Weights of a small transformer language model.
Size: 8 layers, width 640, 10 heads of 64, MLP 1280 tanh GELU, vocabulary 50257, 91.3M parameters.
Architecture: LayerNorm before each block, untied embeddings.
Training: a variant of Adam for these matrices, 522M tokens, 11173 steps.
MLP neurons of a small language model. Each row is named by its layer, matrix (down: output weights) and neuron, and shows model dimensions 544-639. Each number is 500 + 40 x the weight over its row's rms, rounded and kept within 0 to 999. Numbers have three digits each.
After each neuron's rows, "raises" lists the tokens whose logits its output raises most directly, leaving later layers aside.

L4.down216:471524482537428506447473575471476388528495434498527480499546483497531474470465508535511581527550554484510516468531513523421523531528452484497549491458433415494492499548566497484520497502457456455547492580536483479480611486501545515475537502462496545447513499515468542495537503543461523466
raises: " include", " have", " are", " included", " they"

L4.down964:493498523505496504568567542529465515496458535615491478569568492502468556573489434550454470434413530475537521539520478524566485449570446542490550485532551512546535396513545493480501450443497439482576527503517503542504515496483511543436510437518468571517536488458488520426536511527461500486
raises: " his", " her", " she", "|", " him"

L4.down1161:476455486538491534488509476381558413474532536471540522458432473560454437562521469504464592507448531495487518529504489530573507477519420470475576522465518473548538519445513493444465529489451466495487451443476513533499433517546564501527434472483500497479429458513533486476456493442502500513
raises: "\"\n", "\"\n\n", "\")\n", " others", " died"

L4.down306:439472489567459486493543491525511479539552492465585535436455472478435483534549509462537490475514507518503507579479528559503498476519518470476527432423488496505473496575475538463527545439476510496588540507538481567513494518573563474492401488583448486485463483497426456488527512550459453449
raises: ").\n\n", " respectively", " believe", ").", " died"

L4.down312:469581498459481491597512547557496556472499479527521491438475499511512520458537479508491514468539504556459470555490585484517523522466500483491491538497509556493486485471460561525484466458531499539440589543500552539564493498550428525498497543546473529542591479570486499496453491461453439470
raises: "|---|---|\n", ").", ").\n\n", ".\n\n", "."

L4.down112:499439564418521432486505532540525499501519509455494420490496522505537474530548511534500497480467609569549522590521451525483532512484469433494472534470486462526486459504478572471548492498494494508538486560469488506532548498523465532531520520467548507553541542548487536583464443504540482442
raises: "\".\n\n", ".”\n\n", ").\n\n", ".\"\n\n", ".\n\n"

L4.down1156:514517500447455539439537482488532532465505440458499499524546470503519470554508467456455548509489471478487529518523481473425507515532561494465460548538500485540458479523543481497467485486471511513488463485466528433502438439466542462523481500471469446499445435479505474580506463504482538511
raises: "-", " |\n", " ", "|", ","

L4.down210:517506521540583465546484506449484477477455459500472536413532499494489564503490536515502561542469495490486509480439525499484521465561557515492502437548436479458501557528519462511514548490460472508512481474532449540526502452587519396529496457483495445510503498460470477441509516537438575470
raises: " the", ",", " also", " of", " two"

L4.down51:524497551497468450464534461534465400439517530515534494460420564504515480538465493494491514471498469483528485503509452510544524582478532504595515476466427570509411496456473546498517554522450488507494522574493487494562449517545424427495458457574492496486402456478459465458515524409498520432
raises: " |\n", "ial", "protein", "\n", " =\n\n"

L4.down1174:523513516469461498468471436514464500399468462568531439475499512548505575497428514450497551484503548485501506466521471574450462539489518496495419477509470489533364525477507540503508520461462455517510421447517518499560444452498513535493534454542496530522449483436611508488488522540455636511
raises: "\n", ")\n", " ", ")\"\n", "\"\n"

L4.down208:547571486483454461474518452504454526533585540528504529566527537491483435554476482533533526543548442488498521495523471398581546505464485487481463505500574518496534513492539509480535503484543427417512551495499534493486509478470577573476440559544473498462493447550434571547508530542547445478
raises: " its", " her", "|---|---|---|---|\n", " his", "|---|---|---|---|---|\n"

L4.down1274:497501482549444552532529518537486471471476434501482493488516461495497497532489494498560500459541474515455418472496523510510439494483601523496492499462459499475454566539435578438511422542420566447468528512494427469542539509520555493621517436546514466549514487526454452491526472490490503439
raises: ".", ",", " ", "-", " and"

L4.down125:469558560464401522528491506513461538498520548434494437498533516454519452566446539462596506615458539486601507475535481454555511479471527522509509517458510502506525533507545502505495488547497563499463473497505522467490470490373481519567461513519473521527469475576498443497466559480540572508
raises: "|---|---|---|---|\n", "|---|---|---|\n", "|---|---|---|---|---|\n", "===\n", " ===\n\n"